{
  "head_dim": 64,
  "intermediate_size": 1024,
  "positions": "rope",
  "parallel_block": false,
  "init": "uniform",
  "init_std_qkv": 0.02,
  "init_std_down": 0.0,
  "lr_mult_o": 1.33,
  "schedule": "wsd",
  "decay_fraction": 0.735,
  "decay_shape": "linear"
}
MLP neurons of a small language model. Each row is named by its layer, matrix (gate and up: input weights; down: output weights) and neuron, and shows model dimensions 48-175. Each number is 500 + 25 x the weight over its row's rms, rounded and kept within 0 to 999. Numbers have three digits each. A neuron's up and down rows have the sign that makes its largest values positive.
After each neuron's rows, "fires on" lists the tokens most often at its 100 highest values on Wikipedia text that the model never trained on.

L10.gate829:505497434543500481515501503522551540510477511481531479460472504473500521480459506498484515503559454474514449507504468498449486534459500523484463482522500475479518515498501540568544525471447516488551503519450515518476491512517543475462478497485543518475456516513534513505487493545507488504458519497509504539488519481510504519458523486503508542496539457466501513492472478488496510507481
L10.up829:527529505513500476516480512507517497505495497494475487468419488541473474509461498523505477490529511529470460470509470498500516518521520528486525502489512469500472504492486538516518506528469484564541511496436462500525513510504484453519525523508508539538504529516530522494537521421515481480531484467528520550564493494483500474512481562493473522495506504483471512482536476501497484486478
L10.down829:495504522490474535480536497514491493521506508511483442445464554490483516531488507511536544512509498518462511522487481514509466559496505461472501496493465497493522459488496491532517504526468518506549467480495558478471483490500544489515501473482492534511504549464501498512517477485472489479506494497506483490503492478508476481536481497489525487506475490492506460520498480484507502527515
fires on: ")", ".", "\""

L6.gate217:526503520489474502489505514514529475475521479484525525512505465489518489464498478486482492498495489542504508465529539499513491493499430513537508484471513509500489517502485508505506473491539521449503503490506538485537518509457509516502499509502508464466507517499534505445467497512542483499504548489509512465487494519463487494501495513519485499498513479511493501497468522526566515539475
L6.up217:520510560489509500461500510505540498502463476512529511509485504477509525509456460446482503471471452498511534515473543513501496503500452502481505458521495498544512473476471486508476493496484465455499476494500494530544480535502509511469508456474482514471524493504487539485481493495507478523510500490516516532464486532500519507545494512496495516483504450509554491497529508502496508523509
L6.down217:509524546459533485501487554501505517519499523482512549478497479498528507512483502498507473534487497500453547476550486526468481519503437486529501509506496459533495525546511507520513501476541506490506511471456551518496500523502506535494480443522494513494465479490519515466484506484473456537499497505482462455483509503486472523525492503478490484493511493512519512489514456532555510537491
fires on: "le", "–", "-", "r", "t"

L5.gate3:450539499490496530532472534481545464500524527515487472523525451502509559508520483527507511479542478532480490494448495497502494449470444529529543516555501504454495515530478541523528516492493504503512533501500551525508504523491515510510491514502511526513511510545539524449504521457480503499455527515496497513526498494490501457454528490471525562519527513542508477506474494516530495436501
L5.up3:465509478518510496505478512503506497481464528525497465500541502508539531519477519483481517476519485540505485492523503507464490501486474507528479474508507525502528491526455525505473469478435488535499516508489442508511519537480527552506516509482513492517460498548454529491472528504507495529482495504536539490515533530475487504466525504487510529515528490510489544526463455475474453511528
L5.down3:509483500512533538469493476554532496534519523505513520490534467496528496541498496491501524467516514474471490470492501502516533486500483491488527525511508476494521534495511491501481480517536537536466504502475496526519494507531538483514508516514490527495484540492475479543527477488485465554506536476491506446528482498528495545520499494539506492521480542505467560469481490490461492527500
fires on: "s", "ed", "ities", "es", "ks", "ents"

L4.gate533:499502481489463508534505503471498492546514521463536515507512479547489492494485522514477548496469508531466559494502482519519524505468494509494506525498483478526516521471517420512513470492498485460481502484479498524507481518504477535484466476499498497452503490514533532479514476535545486549488505522466505451507470468518519457525523505493549488515495482526491472476496445455525504517506
L4.up533:506463524495481505532505524491517482530499490520519499508475507490523521421525449522483505449529494482479472522478485541473509458548481476494473518516538496502514532487526506498478534483495498479508500480481468526472483528497497522544508518526508482501487538500498480496529506472531518518507518487540519486493447469489539457509498489442499456484520462565512507510497478525504502488538
L4.down533:581543485523485516485493462509517462482512503484511494490467480475462467521500511511497491488484508459518510509491448506520453502515480516527516554485488415494517535550544552501455503516474515504528498517466483537479546526508456504533476528520476512503545512491531494493514546498527497495457510496530493520463512469535452524488511477479490482481526494533488501467470504554550453478493
fires on: "x", "ol", "hy", "ors"

L6.gate448:505483499489483557500529488551440491480473533481481470445481490509510564524489494560482420492477530508452502467477535517515485501518486534487506504479495493487505548547521472454480504494508525498477492528484501494503510503486526444555516456502499512469518479492517496513465480488455539510491491529498531459538487511492449465442478479492505485480512523467487480497493462475509514492509
L6.up448:467484554507485513518468479514497514507501524544527520534538481528501509491483518493538526502521472495529522485476532492473473474519515522545502490543477523523546505536455517541500509504476478514466534509494459495517521536495483489498513502463530502512514507468465483464473491539527525517530483509576490490502513476505501506514499506505493499518499510446472507533507555486492536498492
L6.down448:501507512466464477486511519537480485471522479533497531498527460490515464495540541510500498475460508445476521510504501501546477531459529499453467518440461540552512514512446528536535498490493527523514527488494511523501490500514536518522522546493493515468514500543469507483519508504526486502499482463477544499455513498489542535496488508513454540547480481517535519470504529479552495473499
fires on: "ag", "al", "ar", "os", "or", "ay"

L10.gate638:476514504500472500434482526511460453508476494494521492510494506514447504517529499518519493441501459498481528475488502487530516532483525528476517490520483541510487487561506511517513488508506505514473525504547518516534521499489485447478482494483477542471457447552497534509545517477481496484489477511517525499498503476509566516487496455501520520502540497513510536499498537521486528491506
L10.up638:506521482482505526449484526463529478476459507547476508480516462475506523495476489542521480498554484522503562486506476466510517490468447536514492509517504511483477471576452476521496466466497521524509533496543530515525465526483489526505493464463488528498455505476493525537496490517493519541468499533509516498497517486483519467473500484467551492467486500538497535504465527477524548508531
L10.down638:480494491489523522513511466471538541522499518521514521477482521492476483463523487507507524492504499469494504473505496502476472498483513466505492540510465482532509513441500493448500547513500526537519548517474441451489474508500513515477554480466507483529491550515508470543464492511469473524482535474478493522485542493478513515557499536470515468508483499511466534543491503488476507489505
fires on: "s", "ers", "es", "ors", "ies", "as"

L10.gate317:530526513469510508492484498489500477490469480497526500509494508508490508474468537499518507527481502498510487516552530504521463506515476501501490499533545484480498504484482530486474506504497472470483491528479525517506463515457475489504538529507483509467491469494517525531468530477481504533464467506540514499489506541535495543483517494484479558520494489482444502520487499586487472518461
L10.up317:468528515507516540515527512507486489505497471533473507497524471533497495472490469492469537499500546505501507531489527480483476523528520486522496476526521516469515512522548517525501506477494490495527476530515554507482522513505502494493515525544487539480509481517499503504501525537555496500500478504499507515469514569487525464497523527509488496544457487499484481508496538539494502507531
L10.down317:506522499544489506495489499466506458530437477462509498499492469522507536483450479498506488466517513528517464475529466518517506486493511494495497483503461481532474502447530498494518490500542486499490500493543485517486514491472499515488497449478574509465508493515502506478521506497520490516483495498542498456478528555475493537466511488492484523454501498456498454516512531510543487514466
fires on: " b", " t", " B", " T", "B", "otes"

L4.gate173:465536496476484522475516472504532524512489474454466482486508497490531485516529468501472530567512485495500503524516505502493515510523474493502496511524508553454560511488517514505501525484440490531475521539444520514488459491524471459534508521508542524517474515455495479535491517526529529529543534556462494527512514511501516486533512537479558493463553474524514490483496487464552482479524
L4.up173:509524478522492518499500503496532502531497505518475482504500512511486488504557469524483475554522509518530494488478476480493494518487485494520517477514496503454534483486542545510465503458476486511483492500461493492511466439495508455510520497515544469482464479473487500493492535514505505481572469554477467499491480497492536469525512539468558505491538468490511492485442517531540511517525
L4.down173:497560488530528500476508494473521496504518525471472498553504483499439493494526525546483488498482512526535480491491486516476468503562501509555535478491515503494504507493528513502503519525502466504480485487518497465490513537474514500514492488514509461496489483474499495481489498505485501493479495546476494514469525494482508482516520485494529484478520504460495521517465510506519465520494
fires on: ".", " \""

L5.gate931:485500521480534481507545560514524501502479511495478538478487515475463478485512516490516492490489493547499526508560498542514496491496497541479476482466502515533493514528524490474513514532527502494472519556502468495481513465553469512510564467530468475490507493483502534461493511518490474512486518527534507495513513473490523484496567521537481528527474494506544515522494481457481500474497
L5.up931:496474517500496471539535509482507531448510498452485508480519517513484469469504492498534493478494561483502508515520530506492504499517540484546466467480520509490505494497459466516477537522487491480478484496516524504479525483547496460475474487480474479474464515464506508526500492541460549472471504511502480502466524485495522512487508513518500475501506523495495523493511497465476534479464
L5.down931:523492514487518487502499530490533535539479482537487497508541475534488498455499489449510489488515474517524508487499516489506489510473517496538473484491499516513504539488473470539532465537506495466490541508525528486513525482518492509498514504494502540539526441506521508476492538544514509512496444534516515486490502526540487461542492479528532508507522506529499506472474528474461512476480
fires on: "our", "ution", "he", "ection", "V", "is"

L4.gate1007:493490486477525490504504542502502489453476560546518494513513519504494448469496496501484499508478500493506495515530520515501470571455508491460494442484477573484506491522527496485458516515472487495481486476468482525495529437570481512501525505461513508501462554482481524474528513501483505468570476480499516527472481528502486495539504493561510494520488495508483520491484479476484473512491
L4.up1007:492488542514506439480506514517508482458501508467514502490539516504524514499509513517469482528503483530499512495499528468519484514441464520479511521489515552482468453529525516482511515465538477550515528510460519493487520458492490499544526551485490486489461478482474509474546557460479523497515488516475499484509494516503495490509516526538525502496498472522478524518450491519523575561486
L4.down1007:511443439468524473489499490502495528493542521489556475486488511513527446481525477462494520436481504508554532522526497480501475483493444473477524507546519505501548521532552483481533474507488495473494553525486505505500500504451464543473480452493526494499517499529535513509538474482469509510480489487468532506466551474527492507488546537535510463536467527502507523497487516472516476480486
fires on: "os", "and", "an", "re", "is"

L5.gate456:531469539478519508523496457503468516480506509529487501514504492516509503527475501497498484527493461465530495461486512454520484555462524522529462516454487450519482534467506511508503492537495528515484470493518523458516477510472516509541502507544502488520477516517493481485518498497512507463509483498529554496539458493506519525509498519498479511505468492436507501540509530468503510451475
L5.up456:479526528506473476520553500494503472526510521464586522485480508498497519505503532500485472507463503466546511490488490486519492496528523509496519521501476481453521519496505466480487463555494519489535542508455493489495507540465537479487483524486472531510479509501492500491448499497460512555497453511534481525505511511515507540502505480488478532518487472442536501498478502493476503561515
L5.down456:514503530509498499443504479511513488525503481501506511484534515483478478496495510528524507535498482491482500457510544496528497524491531461511516476501514506484469487530493479503530498514467525555535472487480498474519517472513485482503521533499489540479488562451494527532498507464508469542477550472489531497513476541484462533543506487501533495556470481525515505600465503495513481483465
fires on: "19", "ep", " ", "umb", "k"

L9.gate278:514473497457501531492481521504522515474521485481506474529467481521507516545443469505532499503471503522514540481476543513552503498538512515488465503517503471506519480519548493503495477457494480533493493483516512495523543525511511483477541505469478505455508450521498467503513480497507478479509516517486475486511513511497487478533489473501545518507518487538520512504524489486486531498476
L9.up278:489486469498460513522509496489528505475514460497503522569472505511524500529506474522514527519547520452540489487468486519508482558509504532517521472518489516534490531509498517500492465536500512541485485462510519525522537477439525517495518478512510498505489484495492472500523544520555506483547491462517522479503488469510551515460503557498510458503465461476451517526504490493532518517527
L9.down278:515519528476510515467453516501491510501511492472502506536467510521496497456536488491501518494514503516492547504520513544512482514518495486505471517527490517524495439527511507506483484522505519477499518503449534521528477500523549476527508480498457507522467529507486504522499476510493511483501498517476480479530536472470511530465536492475497515521506472476476522460478484503493488529491
fires on: "o", "at", "u", "b", "%", "ing"

L2.gate602:500485523468508505514530452481482492504550534487492472514510523526515523511506493493482467473485499485466525528497479454490527531464510504488483495525511505525528499505527515502507491583522498441466471523453505535516512483475510519525510496493493463478475449502469505491458470497509529494502521474521525445493504458503490455518490512526515489497489495497514509471481490521528504503471
L2.up602:465495505478510501516498544481502449478477495473498534459513512506517514497552472503513524477508510453524513546522508466501503466462495468507496543507458506530494502560549475477503493504496453473526518482474489525489499506513502530522502477502510515454489507481472503455484512490468510536501438467488503464511506480488484495530540488484518489474510464588516514531514517519516495465480
L2.down602:522517496497522520483483489505478486465511490487487495480475528498518473505522505503443475479500487497481517492534478494495503476517496509487471483453487479463469506459484479484488523484463504473474515458511488508532549478471488516530441484526470463473504509508510488529457511495470503529462542493498520532543503538515463512505511514508486491468530488455453494459476520483488534522524
fires on: "hy", "ol", " h", "h", "ub", "ri"

L5.gate457:535523488537451483493547530486526566516499486533485497475481467525485497490506521535472510522505490480500476483491485459517467486509515498515521444518534526509502540509502512466478489469483477506521502466521471507478470473494526464491533522537520497490478505509498524486465508523496486477518483534471507496540499464489531502500518515479499517516504463493514477547505504519540472485478
L5.up457:484512545495469469504535511524473488522483478490479540516491490490478482538505483479467509495484485521520503472475501455521522512505493470517557476511504498483517489520543495493523509489510449521529511486523496498498458471513520449498499552547543464536490526485495519482521544534482514519480531543488484485485502483518475472524489492503513515452504489488516504547489500539570491477465
L5.down457:510524514478492484480535525531556513515498484482483522517491511576476524530491515506484491534481460485549490489464504493489532542483484488488514474516474498500513508539534557512496508499462500502492503488548523509512501474531468482486497475514505495549531515457527532471502492544474491459519499473515486504520507475512504510475515526465514478473529483488503472526498509532520506482492
fires on: " \"", "..", " show", " |\n", "ut"

L5.gate177:494505483489516532516487493486443554449438505483504545455471529514493500446446519480467493537498495503473475515493494490477501495515477504521498510500428527482503497486475540506510492532522499520534502510534496494485507498479470477491489517524546466534503444496461530483478489518493480509477485481465480521498489491505500514517468532450466469506534482473530529539501470522477512509528
L5.up177:476492474481494508572506517491500511470483512492516453455465465481551462480487538535515510470499488499497496472491514539479529513533499491510497494517497491470490474500496505472514472533501504513510531540504516550496538487526510531494505493459487498526509497501467478518475469482413483529511513493493507503534503486492510522555529479506513517505531478473526494481483494526468510512526
L5.down177:479488506432529470484512498525484446536489469495523514509512499550524532503532488535533571526480495517512511484522514512490529466465461486492492503512522496555474493506524503516497493468498474482517488496465506461530482538498506496469525517517469535521519522506496500476509536509504494509493527490501496480482527490478521540513509441514525536459461464519512481496505449511496495511513
fires on: "20", "19", "ets"

L6.gate551:479500506509483519472449524443462460495455460466504483468531517515502517490538546521514518515508480498555533518472532496506477502528508503518490481527471506484460510534540510494446477489522467462505465464527513505519477478469554526483520503517525541501512505503487473527528482463494517492497501496507532523506496447463505456458491460491515482458486448497465475487495533518507557484515
L6.up551:464493495481528492482473515453487497492500462530520492473496557491524496481497508468481490484518488508497542536483556506514506470473565513493514558496525488512468481496514516457515474532512501485503532470554537455483475459495508508493532485499486502493526476501509478531527467471494515473489508519504517508488517468425525446516489491460452476497473474435532508479537533506488514495476
L6.down551:439504492489491469487478536461486472491468519510497511498527532503493514465527490500464522488538428529547508490432516516534489539556515527492498487531456459508462517515497483477522453529488488526516462478505456493541545492483487518500503505503473504486532536484492494514507506510548483498507471518513504502498457462507509489476499456463474492478466492503514518495462507479507503499528
fires on: " there", "re", "ong", "or", " part", "id"

L10.gate290:476506475514524523508462496491508520484491447524500513485497533538490532488547519518521481523528496477505540514461464486525459553489489539495495483513512502493501466464470515505494490544493537504537512495476475499558490526524457499542463486500500495442482472540484515472548477502524524509538521503506515524518522446519499521461487513511506534451504531517489485509514476498534487527506
L10.up290:512511531548547558514513501516479475516513481562480502501504545459494494477457508499543457496505491476487459481502534503483487497513503475534460523507482488501533490490513472455489470490548493513509498516516465521504537505461510470543462454518439514505536500520536463442466477518497525468490496495483522449518505495498503476467499504526526498513468489499537525488495518478484493485510
L10.down290:548487506457534524471486558504498512522500497478521492517518527485504505481502503586517495490472467502504494528485533514509469464472459497510520506515504453494481473514557502537517529528543503458475477474538469518428520505527542500453473495506506491497473473513553493528500476500541494501462525483464514487473508497509493497513517555480525513510520476492504539480464483502447488475443
fires on: " tr", "l", "an", "ak", " pro", "pl"

L4.gate686:504514498458501531518522507477540505463506498493518537484506502459523495495546505473513492472483472514555503472511530499529505516512501522502547520488534494462519542520494475520488563491523453480473501464489490484524487462482462444508539498478505529509473448456465495489520520484520467500478511509498551523453510487509506481494531531542506506574507509520511506513513490467488493501499
L4.up686:498508506512506508514517543489495477467545506509516517492488507486463485504534514499483468494503468518501509485498519495513459506476531491536525511451528503475527519492544469521518517552548448468516499509473501529539485518455485488512566488480518544490474469500500499468468501501506474498486556448469489515477494516480496483508487497475508505532457489500524505545502483500492500500525
L4.down686:473444475483484489512545477440491441480511466534512505511499487459440492521521486504501512504470524508506481486518467524493515502504483540487532553526484456477488524502503494525448505487524495481520505521478470537494475467509486503531516529495477580538512503487477512524476505477486451560502509509592518502497501452509539528525503520497495489501491501513508509471513509466465498550479
fires on: "ut", "ers", "in", "ar", "ik", "ic"

L5.gate574:515541518520477523528568480516525511492491472489497516494477497506457500487500483496477487487463525504500500500519438501532537527507492505515484520512461542489490504518521457490481487512488467485500470481563530472481532478461520464525500531474461521473496478475535490487526547503476486481479532532452504486493534494474522482546503507533526508521483462480497489543480498482507489527497
L5.up574:528453511498489479470505517470429504520530449486538494463488516522501536496529460491477484499477482509541543523512490515484549491486494482500506516438490544504483503494482489526525511499514455480508497501520517480517492488509495508513534493469485532464527439542517489494532497501522523462457497560527484494475506513528513495500435517487490514504498514489473479467527529507434502517471
L5.down574:498483493499503486473469524460503477511494491504482536512497511485499497518499477523471534495465476465499536489504524541496534465481485473513532505517462436490487508505512510522518544497520506450474503418493479530475500493475500524471491517505468528484512514451495491492494516490511448508474479528499448518473542517477549484511482523521510509492514498508489538491519509488504485502537
fires on: "e", "l", " name", "le", "g", "t"

L6.gate52:490499450493511515469497483483471510494507523509494483471500492518490486511553483477520526517517567541462512452501501447466523530511470531515501486557503511546530484498544545505491474523486525519510504534483536439497520544479481461460549527500470525448476512519526493493492468500488475506509474513530480471468491508526480493481526531506538517532545516514480489517554478464487545473508
L6.up52:485501532496487491491518517512520472546499482529520539546531466491481500484482510492529513515490498544517501500498507490464561561541479504463467462497468524553502480502538509511491501527462469523470459496452477531503499527491483521480532465489463510509469524479508498527537511545501474476522508526534473524485474491509473494477470536525506477542491496491483547515469493527528535468488
L6.down52:514484510487488490535531508573526516494494527502517467476492484503504475533530479503519533464558484490476527477534515490477526486538517534486514502487491491474517522501488509470477482500474473539489508548480491474521435542524462494500507496499530503526509471493537512489518496484498520496476511477520505477512514472497460507516520540486447518532486480520516500499470480487488472542472
fires on: "ing", "ed", "as", "ag", "o", "ent"

L5.gate676:488473550491538499542519556498502472522545529487489507493506528465497539506491479542488547516471532529471490500481514541502518516515537481457519519470486497537484492474486489507474454513462500444475513537472440472470470486504508499485498461507495512526507478554471537539485507481496521538485491560500508508468498551499503497555537489503522511489503504483490526536484503456452494493489
L5.up676:496496505465529475558501483492526531457511488507482479523489540495449474511521520483491481498542506501516530502483497481493493514482471498476446533474488483534544486511522508507476505477544488491513495511460475481489498545518502517469504445504487502473483455483498519513522501511484547522504492501513508539475517511525525508504461501469508577447502462503532494425503481452482543466511
L5.down676:513500501514505481503513505549477503491488444474496521470532510522496489469530503517473480493540510487512531523515539496504489495489515547498484506514515559539492519470475484520508490470520518508481506540524494527482520445486476508516495497461465498456517503438498529482512468464526526531507521516533528479502512424500529474480458477539497515470471541497480513521505494472487452508528
fires on: "our", "or", "ution", "us", "id"

L4.gate49:509532506495475496503480479477488533506508490495529461491499488512517544518494476503529491482510475471462433509490534522523516492464506502528508466539507496491496470495539547517475450515521521499534432480482504506478511469502520532568523483490491500499477528509446479477490463498466511489488529487503435493485467501498524479492509520489522474467491496529497490527475510484496526482501
L4.up49:497487453514501512533510474482501525481479566478505502516502496537527475523498498486491505484488491541525491514506509466496459463511506466552486496514481468504505476492540509490461459553531527479491541497446519491449500466529509510534485478465469484529465553520494555491500508499503490529501489559498484483509481486484494482494520484518483491544488552501484510511528460530499499480529
L4.down49:514482513518452484513517498532476508513515493496509482493520488502519488506469494523482527456453470501502503552483445458494468495496487491495504479502499505514437499509546519503494476484530507518456484480503471480538484492477472520506493479505506500501449492530457532502483476491455521555479534483484493484478528498499471509489508505553524532478541519503494496520475509501526464519507
fires on: "est", " |", "ax", "ic"

L4.gate166:488498510462443477499495516472521489520493496475484479503517491510461539519507456478481498493535535564482528487519458542566496489537463462490518461524453486494562491529501537494476547554525517531510495516447521457490510490518480482482470544479539519506472492544494511497507488491517525515485517527554505505526538496498498513546429514488509534494491487534539490500487471498447493532437
L4.up166:497505502519533496483515519496520503543493461517451520497520487508503493534497485505487483534555510535527515478497537520589481539520515471489512515471505540515539485515543508511471556471481497507504528487490512495501472508481461473486525517488524462512469510518539483500468473516525536497501527527511519510526487520488540512519456508471510488455489493503500486496474474494482483497485
L4.down166:518494488470513489457524488505508517491521487502480501536471494541455527491501501518509452501524485526517492509493536448474496502496497539486494522533480478482551497511520524534446510541458518532450501514490508514439453502513465472531501502508523461528500511501532531485479540527463508469473466518507462501545517494507487476519514499459468522536506472474561488503497496511550522493508
fires on: " No", "our", "ll", "ay", "o"

L5.gate921:518539516466523501519510526516503502518453493488520514482500499508485482493553504517489539545468504542480496502473463512506558474452444501507528504499517506513454484483495520492494513448538488484489514489485480492478493521468438535508478521481550497488483488480466491510509511502506533494497528494516469484470451488479462502520525541488482525455527481452506518520481568529499533507531
L5.up921:493430486485500471455494521515518479470510481480479498496514492518551509447469436487491516508495481483473513519466509481510516507461539459519455496493470533511492489477479542515502479480492472446505495455508502492511504522508540479508527470509504518498547503492476476521539470518435530476488488482483515538502508530499488495510496504479459555494506522550464483516507473514497506519463
L5.down921:500487488506443493524491511509512486479532504524472530469525513467490486510526560501509441529478518528474497520539473532493475529542494529521484498498482457502501505491514465511480467533469525483552490493487504501536481483519535467517486480486491541504517437522526471532531539552503474534512497500490447496485502537509468516506484471528501498565483513470478501471487468500540501505501
fires on: "en", " under", "ong", "r", "t"

L6.gate856:512478508475478535526501463503514506489504533470503452457431506488534464474480528534534484517490495526528474517539512493510477465505500465529456486527500523508508534526447500492466476508518545526481484489498488505473462533467469490483491479463476555457471513506515469503483496510518495516515531484501503459473459466521520525465477501523501488476490516531500511491482464538524469495469
L6.up856:497500528510509561498494489529438484546529496529499510524465524497545467491516490507483491522486459483495495484471514491502511459516491485523475516505528479464492518527454499480508479526489550500452464532480465455472494489483488498499497476527508527520519479474513478526467517505566520479510504535538502467517476476527540516473497472508536502477467499486482486495475487485552475453509
L6.down856:534480519473503538516521471525495471475501511504502486507484473519531476494490495490488504519506497493482517505503517530513492500539526488497498505497466509529455496511457469500513548510536509502515518478452481500457472500493481440460482518504479512462516499503501443493501521498568532516541517502493528469519515462530533519496524513481477536519473481481484519511484481495487511482487
fires on: "ar", "pl", "l", "ic"

L4.gate886:490485473533504438479522490497500496499466537513541516513535510537543475519534492514477511554529526516544530513521504517543477464493466519499509465551508493527528472474521515517533475508500526477510486490485481479481476470511527484508500545528497479494492519473481443490492537499504520459503495498523525485540473549495533505495479542510505520475505516493468467484451521501539497482554
L4.up886:469478505483531495517483489500468480505479509509505500504467468492553500536547467500477499494536510518504484542510484502511531495530443514446491438491516491504529511487523533519503509498497494546535534481493486487518495497477467487485505539522523516504503490506486469505502542497539500498528454573493461495533496506541497514497514544495533509496536487461513539486497518496519540467492
L4.down886:457480504539498463489500506475541497528504545504517529488543512537511479487533524514459488491480513484512514467467540527503498516506504487562479487492510510560536472507541462507514524478498515490502497488554528518500507526461494509482481504522524493545496540488495445483481476511466518492476500525436529530513506543478456482502490482525519504492432515487497566467501488519502499503526
fires on: ".", "ough", "at", "ile", "aving"

L10.gate435:459513474511490527515524478523507519449468497489494483478479541539525463518483543492508532492461466530521522491463506520494518470555493487542528483554476476472515474496539505533520502515468530520504464504464475485478499509489503477455460494537543479505526485495493462491524534490494509499457501483474510491481521480490484476502499540492514482511522430455443448534522505466482527489538
L10.up435:443546514523503504472532520513565525500507501490530506484510503480524454477483505511451489496491499534496463486459515543474540474498544542470503516558531432503536474463544545466541520528471501522472471509449518519523518533489510490507501504519531538526521489481507477529483524506501533485490459500518505511485452491471489524507539523491519466490510504422448476541504501478493496554516
L10.down435:500470531472512488544532536459452483479487478517452491451497506505480437497520484521491487524481508493516508457471551485499470538488501544517501492524535460505543493474485549493536543541453488477492450527511535508476515478526494477502519514512488513477480483510517482501515487503513503476460491507519503474507543484506496484508518525495484509474503496510482492505486518496506481517462
fires on: "/", " ", " /", "\"", " v", "."

L5.gate373:485471468519495475529574604505492503530479491496530505501472513527542470480477487490510498503503504502503520516445495470465514520468488495495463461508495523573525470515533493483516516504528481523555503460517478491496491459497479478491507460470500524479485483483492509451510471502467463477518507442504511509533523537538502506507512517522534465488491512552500482482538498490485495532452
L5.up373:472442448534475453533551600492492484524473481492542531480465494497532485465488477492501483493531496465552526525492518451507513509499486477495491452477480540525535507466554471432515533473527477493506520458495495477469466493508467491482515463471524554505482516491468501467499484498491519469509509511460507518524491501515529514471527504481498506488486504530515498497544483518525480488454
L5.down373:530438534440508470488515537475464489489508505507544499498489515481508515493498501485490483490497497466497504464518490482481485535480482456486531542520457503486510525480533501477531508500510501496544508509469501521493475485460498515468490486482499499515491487506479500505500484470503507505506508448521503543526521506457508542491524553505486475518482522538495535524508513481500501528530
fires on: "an", "and", "el", "il", "we"

L2.gate381:489481506524489506471479510523484515480487489515512498510547478449514514498474508476503537478519502506472531469440541524470489488520475514526510491510489476495512525447498528524425526510488539472501506455500482480495535468509477543486508501536498478477493486533491485518506476529456457477521439505509500512521511495510501513456468484472476515521482502488499476529484479530476498453496
L2.up381:523503491540517499501475500558540498465457470501542525471500513520458526531501511459488524508532512524484458504504491541482507526472506485480497469501515538491494505451481499486476539518553484503529499489462485486502506488506502547457482511482492530562510478441493509525506497514465501477487483497512502501523534472486510520468513522490527504530477478493493468494507510471536531523492
L2.down381:502517486480465434499465488539496519494486517514525536516496510523446474475471536500515497513548488503518489480531534499530501494511509487498485491462477497522519442493482465470474512505498487468517500499477482510501465507531500535506513525534476505517458509429529517516487530523489488502504536540519498450487511503449510484531491468545480462491498481531463491488518538497543516462484
fires on: " up", " Bar", "ar", "In", "/"

L10.gate81:526517532548525491464477476460560506472495493535489481515502492469524520449490517569495510505491502507479484463514467558537513511505501526472489498534459480529500480490475507444513523482490526465519461463491533475516519551519517463506493494564516492464483482493515520527508461513488516512508477513510467483500479492485476465510519496491513520514485503510463518503501528577528501544483
L10.up81:516509527551537499500490501481517500515495493514469535461490512475528530533459493498487515505494523509491502517495527535545498495493470492480472476508506519501512499520500473489516539497479520512499434484522521502509468536507494465494522504479470513461506491470512512549501430535509522485506473495442490519489527498474486507500549506483522488526478497487513508488515476536490554528517
L10.down81:499528473542528473463510518540514514512527496519516504474498496509452508494469430458525471515485517494522536526486505467506495499536470516537513484455562461545491515470535448528539510529477498487527527490482489529526529485503490482524471491511518515503481493529517513497473508533495547517478483491527531550508542499495479517457487479497511530491518494488497506533503498495504523513552
fires on: " b", " B"

L5.gate350:471460530485516494510490506469498518542487530495529510449485530469475527546465461542473468491562502501481519503491512504478483549522515490478487435475527491515514477514524533525452478496477478520475488505524510480484495480521525521521490484499488474505484495522515513508516508472492476526463493532515564493506556454487463530559478526476475510495535454515501444500490494520496509488459
L5.up350:517532531484486474537495511507485477494500490511478492469510490526469550520500519528494481494552465547502471519523469528492485544499519473494505485500504524519534463505522480539512452496523518456493474530492539509451474468503485498496461485502510488468468534535552494494524492517516559489499512464484464505512483511491512491524477514463496496479510466544482491500460463518491471483486
L5.down350:543495539485534509527514529498479512519538528485511467456526490468492474503521503485500504531517490544546522486474512484506503488549482485493505471528467523498521509517524453514440474478460493498528445463484462490511564471463510499548499474565499508502482515514502511485513446513512486483491510481522528491509544491522474472496507479504480526519540526521519471518487498442505530490504
fires on: "ic", " no", "o", " No", "p", "av"

L6.gate112:471504533506520497467507516516504491503458482497499585521508464491496463505528462551504462481490548525516525495538491516536525495500473500493512519502476520518480517524523486504470556475491507470509523522469490481494507494445508492529521443501525483552460494526506507497519485506517496526529518502495544493502494491499494458496517524516552487464489546525487481536531506499477545519490
L6.up112:530483456530519519520485465503523495489469523458520518517505490502482475491498510551507484523524479464516502500489485503517491535493475454437463474480470486549519521479499513479523530482510512502483522514507484486502523514526489472482510510480467471487496469500527479472493522530501527487479511523463484495497493497488505518484452538479488556561521514568467517488513506547523482543466
L6.down112:490505516505504515484513498453501495510498474425530579470506548525526466569490481516462483478512538468522509510503545490507494517464510508496546477494477473532489480515468512478530482480504473487484533472503505489552505490520519471543524523503530494502493502512498477511490497476482503532508486551486473511513484476466532500488499493526477525501488456512484538517586525492490522508485
fires on: "v", "s", "r", " |", "lo", ";"